Part of a small language model's weights.
Size: 11 layers, width 384, MLP 768 GeGLU, vocabulary 8192.
Architecture: rotary positions, no biases in attention or MLP.
Training: a variant of Adam for these matrices, 503M tokens, 7679 steps.
MLP neurons of a small language model. Each row is named by its layer, matrix (gate and up: input weights; down: output weights) and neuron, and shows model dimensions 288-383. Each number is 128 + 32 x the weight over its row's rms, rounded and kept within 0 to 255. Numbers have three digits each. A neuron's up and down rows have the sign that makes its largest values positive.
A block is one neuron, or neurons of one layer that tend to fire together. Before each block is what it responds to, as a language model described it from the Wikipedia text at the highest values.

Responds to: Common action verbs, often as bare stems before an inflection or after to, like retain, join, replace, defend, moved, signed.
L2.gate476:090137147082126105112131151146151138098136127117150064137090121188170137110196106125155142144194131100115156141194159129144149111145115144133104078200175144071112125149151116080144183191154147153128113127116114182130108080106085165145105122146164140113175141121092108161103119079206123047
L2.up476:112148083095121139130154107143100094136146132117096106140061080160139099129128151108143126108078126113095084119064060142119116138112180115145109165099128160116141162103180172176161111107163145096121073188161175161137170122080166128081137085156140155159100167183076070097124138138116122100
L2.down476:144061142137137151137144085151127144113136189135116092088127093130146122114230184120126143123124131080150155073116084122160090150073162143058118176138154131105086087122133132133104112138080161135168087141089111127091182132174163181083193108142170082193079134139118119152072135088127176059
L2.gate692:164088107080123138149096195199101118132088117112092169109152080170112047082112191111128143057160100127171094096127034179103118114136139089162138106114140173078125094106080108128166082173094155105121106141075112164130127151097146101180137187127121133153173143119081109135119161103165107105
L2.up692:113135108160116152129134206102129122154167146101171153182139151114149090091097129090096086140133141137132107085177114127117128120157114119152092130138145113107085103110153101147117125164063098169078142102103118162084103113104109136129163138150155129185112119168095143126197173092150123110
L2.down692:086093138102100104176123074129139055098121145065079131122137158175083129086097115110115129156097145139133152155164159147120081177092154119091135123119121149126092147143137075160187155113078033169166175112129120094149115079104131100165144121126146148113124140156099142185117103171113132158
L2.gate705:116153184093116116105130113109075122150103096145137118124108102125165176090067149144169097168117189084109148152094090104126095116108135152181105141135098193101161170118136127125085137088112131144140154161123106125161176056066120156167096114103136134113089096094138135134138189086191141144
L2.up705:151156116156152110169084160093137073137137127119143138102119088125108142101122085119149078187177139100104120106128113135197092100138110115120162130093143145141120106096120100147212146155126103101132140100158099154132134155171201160126155169143066148139147158115168099088147164188086127153
L2.down705:157125184082117086071132091072098118152090110128100076111136138114168137164169160124170133113187156096123187168139097146076121124059147075098139160173127131128116129136137095126184127114140171141125167102139157092113175154084141145193137107100111103113104109177156131181108141166104128137
L2.gate729:099050123156115137143152140154139143136069144161163152160058178120093108129117173117130119117140187133111149145116152151129082163157117096159149156129092176088068148063119109081116077111116166104042068104151080120121112095141168127150176084157171126174137109134113099176180092073111124133
L2.up729:173134143119102111155126133154101085148055112154110087160179128159186102106132099183131166148098139109088138169165150113133151153129126172201126117080129143122122103100153115090203150169143157091133082141057080164143080108108101114108139092152094144115151092108116114150153079103133106105
L2.down729:149115138154123156161127161104104156145128121089135132104068131173113113131143158128143134091151123132139147184093089109117088145105129056142117117141138081106079150099111155083115113108146150142107103082156130038125115130128087183138143094170161138121186121153161101131177109075092144166

Responds to: Main verbs or their word pieces right after a subject noun or pronoun, e.g. turn-s, refus-es, back-ed; also digits inside dates.
L4.gate485:108104139107120145126170119143095175169185141146100070114075185094120148080101147177172179086133102104124114127167087109080104095108168134175178118132095190102134101154137157141178120192124102171149092111084128127151135079140148140110085081129152087176091076110088131151126155106132105081
L4.up485:084106185144134054138130114082115174163094073150090156123195098160131137175118144081135149124092118111115190105055127140147149160182108173100105100115092132089101133146091120156173128154120104164131089065185120102143080107098163120105111170194100118063143124182149117108149063111167113129
L4.down485:153140121145144144150091151125106184129098094156120136159129168146144100123154112130129136064084077109131022169099103090128145158149175137131108128190083125109121155065089072144124118131103127103087139085156116163137110122126121129134195097097074086159127162078136172110143121101136198111

Responds to: Mostly "with" linking a person to a team, unit or mentor in biographies (played with, served with, studied with), plus main verbs right after a subject (joined, led, brought).
L5.gate98:098163151143070105171078137141113090089101136130099128098102109131173116145125169118134152121133120099100113149116130163167076129113141106171094095127148172153189146130106098161145099143090101135088121077106126112126147142135158156104084157180046170145069191116095128160184132168061105196
L5.up98:136207123094156112077179105132095092117108101107113119096126141067135147098117073115133114173127136120079110104179144094163122172194124142132108188152115096171113133139138091088115199170147097129132127076153113130136092102107161168153195093174161116167155110113136116174133165077123128141
L5.down98:100188102121200064174082071093080131062170133074120110142139099148087115126159197099112102095136153094113127180097174173128107131137069164079141153095209060134139096135158088085065167135086122130092113098141096159129123099121151143128089151094076141188093141133092164132089103140070135148
L5.gate130:169157085135175077164120135098123131160186152178140066164154133110130072155113169111168097158146123119126083125127129166176065176149146110107122151121173119154095105098088188115143123053152067143092143076118090083132095155118133125166125137170086121104126074093078137144087138083176116096
L5.up130:138164112119128115178132139181152104117175099077172078084110150131164155139149129132148194099195109149152095143110142160169151145128153116171185084088142111104150138145126098139125174083126182078103170153107073111125146175118151126121095147144115147086159183165077173161156137082160132125
L5.down130:162125121166120140182119118071111129171193151040163101102095134166129180152081089172160065134125111063174136152149097097146115084060166101085118152115124132152151061092216149080109163143142136088140122168093140118097133140109090163140142117155111144163174107078098077104145117138146110124
L5.gate434:141191133116118160116114128122069163109101129161101063106120103091161113124159141128152102102154106105088122152163131139127168154148149132107157143094045120157121110148107160145094139116160126180104144058140151137091114097112127200126098138156178180151156086120172118152135137101155179108
L5.up434:159157110142114100154182152149133106092103096112169100109078137163053135162174167093143177132165192136112165086139199165148157122093171099108092120092138125160147204091111153088104135096170124163106163129148080081155193157143145123138075119109123149187174134156125133088148110106133092145
L5.down434:066162140082145138076174126141122144145082083074163099183150166109159138146111112133176105162152175117183148109144105113123130192148151195132085107085178187140164192100127228195156155072103123098109159100210138066117108104075144143105091129133127140070193148153133089181137134151141155141
L5.gate578:108124135122160119094156133089132121063133146113127097123112153112163090173177092125069097132159117139067148188141096147166126143168131122104158167150108079225191146121143101088180161141105162201138100138147062128118113132105108192124128079128141136205142136151104122149141142114126132130
L5.up578:125143102098146126147123110138105119135135121160139093117091125190125152095099176108088158150072158125102174171141060167120143176178138115141125126143152082175132086141129150141119126146125149190157150139128148138096134152161156197145207137125165137083109090146100084107081105077131151086
L5.down578:146122144204172149131182111144125158077157141070155137150157138146180115148139065130151155045173106114191132136144144135120179122116113155066085161096108147133154161097127106108116167110100148128124107106160115074116124110108117111105137113144150091156158167152211145166138110151105156103

Responds to: Verbs or verb-ending pieces right after a sentence's subject, strongest for evaluative reporting verbs (described, named, ranked), also proclaim-ed, audition-ed, and chart-list colons.
L5.gate23:091129094135143205159142113129141105166204109147075100082167120137153106097031140088108156180153073129086130135104088106133130105186108137143093140126135128146113136197122108156171149087152131172120104109137112131176131183118109131076159130141146163118087133103069151067140077071106109179
L5.up23:111120167124104112166118174107165208112123134162152148096081136167117174064119183073145110176154130117144134108135155125091153136191124149086156152139171119169159148103105075129180087178156139177138140190145148102110070147040152171103151107144095163077147125109100074184085084123172156072
L5.down23:159093106118138141141110105171096102114129188087138075187123138107189113180089120106125104097135113055117099142125080160147077153099115124129162127124132094099164178124132106174165146125095189125147148166104111117097115067148185115126135154125087115117159170102149159116100147104126173115
L5.gate163:112101078136145140105142081103120081115169131139070091114101143167171078134102088178153100124065109120158122084058103136120184162190172079142135138121144156123181118112116144058123082146106101159168070143116134115122111137101131131081130119110152111161104081092105139101102092083127139069
L5.up163:128110073179152139098087111122080146103129185111107105132150091150148108159197127112105149164124138120114135168095164136110138139168093118131079165092114112108160143131071126098104124111111169078089080160174164047152068176120121132134100121188163107075100106078129066126100134181144162139
L5.down163:116101185110156147180130175149063147149175133128158143129101170140134133079091205121135106171035159057132158127148124120103129097122142112127205093096212117104169135071144135126093168083124161155165107109152120136145084127140142118171179134132188086115100138120140088148177110128088150100
L5.gate683:148126065180172166166099084137113093123178142123156116101093080159188085130136124114081104167176130110135126129118144140125130128121132104114152109158161139081095128103115167098110138114089164196159124129163094154151106145075146170117107137107144103182092150191130152104086142115138160130
L5.up683:171131126133132149160103141082129127167175097166179132117148107121145105131099118102146121156138084125118109119101082112104149126135090138090120108089133176140072126100168138071124167169084147129120099174076115131152080137132135100086165124115118072160161138110132128133067097183146141150
L5.down683:099124136145161076153171114100122121122159132107131087126167144106176083145136174132143093157149133108171133129098085153179122193114156102138155092137117158094166136095073180158087151070091124173133101126142068116149131093098147137148152160107128136118155162131166096169142115084138175093
L5.gate696:110116126083146119189150140158107163092151109163092125110117122140131121113097138093142071090114135111131133135166113085153114124145113117181099175117076148158132138100124120128180178128123044180111075180114102156123121174104156137089097104151087123136097144113108125050199171101109082095
L5.up696:128137108146140135128163193122091186083096155158086091071128127156151115110095142113136140071120156134144129111110113143119098112107111102153122182161136138081091127096134085209148147113167116173129148161115117115162073198092083134139151121141103090106163165139128128120158104084166131076
L5.down696:126140132099141086173131142065134203070136183130095152151105163122130133140047160120100081129113160133151146176164120163053143160137133079144129147133128146075088117101118126119157142133154179216097108148125130127162199133121142131099097144125113163165135149139156114181115171166122156087

Responds to: Forms of have (has, had, have, having) right after a subject, as auxiliaries or possession, e.g. It has, He has; weaker on digits and name starts (Is-).
L2.gate74:145159104128119185123175110106109080124091105093151160125186121147149075127119111134179163082136145103125136101165170113187102175081124158166199108067138103165095115150097090097155143135136066133131101128097123164114116107093131155134133148124096093161151105093157134176148168080106189131
L2.up74:124166130138117085091124130174143126106103145157177096179111096135103129105100120120094111155180182129105112146130073167141139116060081149132116098127108095156074148079166118077108110068117087127116153133160096101110118093127164150076180044153129188115198096124111097159146139134093119069
L2.down74:130135108159127106105164079155092149154066131164062112115077194061104117133118161126091068120153123216112086203119153085136100085122174139118108132162142134154053136163166201108162125105050121159163118120139149077144070152135112101144067090206055104096096082151066101183143102198064115097
L2.gate135:146093135147203114204169153075174139094141143127137132112105145112175083179102116078094073129149110107089110161183166150166133170086099098119165196154149092139134101154138118121188123112095137133140118086188186073148144080190097133145153106132099142148200145100155180102197120113163084164
L2.up135:072134127123142114108100118101090086152123057127140160126179127171081107175072140084136112133117128113125134158128089150103100164104118098088149166080108145106146109093114091113039171095098134118115135162093121135093121165121114163026166187183156112150128163150111106137126177103183083158
L2.down135:119106206116108124118136141142129093154103070132139169123137196114135113070147115149105170139091125085134140117144139105127101112109153119095119138155168081120160096208114176126182095176063094155075134178148139072179167106106136084143144088108105153144169082109184120089122120120123103089
L2.gate164:111102163160156102155136102180104094197143134146200139106133090111148071093088106115159094078167083141164083113133175099118106070109140121105126140142102036183111114106146084120160104158109141148159150086168102099153152165092109161087146128130140133192133145155159121123139141081151122095
L2.up164:100148182135146105148150118165115101169135106135122145141145119175152109193116145150130077058106159123118080086165161168205106115143145104125175156126094149089095138148085129145135125064096118172139138071166143132162130147178159094101111095142116141102102164117161136126211088137104066095
L2.down164:122117075068146139071143162070104186167091159129119102127143109129062145158131133125159159096142065101151141092124081125135100097080052174093089102153121144126169163188111183161108157069060151156129067150133174158096152109132088082077112145123109110112140121078049147148122130085128104066
L2.gate566:161086152144098096164140069154126119153111113146120120073145094162201149076128090172089135106192129160151085144120166129165075085104175092160133124096117124112193085117121139070158117123165114188145041121144114156145093083099160126112111164087091125191156145166172168156089154026180138108
L2.up566:154140164094117108071097120175162127072142042147172162169173115170152108083176109127128172124144152135146107174186130085157096128109148148179154107143142113120138140122148133120100091105186061152157149136067119106150106146112144083036181159115127099191173131128170093166116115136138056119
L2.down566:156107146141163092108097131086114139145193091077115121146170115131087125070171097090079093156134117115131143176159109112139106097075157109121052187122155111102129127106111116109120079106083042172111081133146160133165093130079094135100093077083067125155131143095179121196093193126099108139

Responds to: Transitive verbs and auxiliaries whose object or continuation comes next, often after "to", a subject, or "not", e.g. doing, building on, lacks.
L4.gate65:118153149126067104114085100121094115143085142103083072074154073109189176148123176090069150161119124125133155101101166170193086161100147131184211176128086167154164137151113157127108176146127170161180166134161124114102150149116118146105122188159103085209132211151138159086147137065154093151
L4.up65:171169098123139116113104106099131147140145168110200123076167112120148088163074172106073172194132172154082113122101128183088122104118088146130090089081155136138093163162109057079118114067133148131073128072143091157153093116100161100174132164099107109126123164134110121108138083129192145098
L4.down65:075113059182125114141156066130084078125167192098145127149132159191099120155087166147101087124119147107194062147146135159108115117096117104149171104166096172122124175135076119088163181087091145118138140131107098116165145176107120125077110130118158092181147115106156110123165101101158126134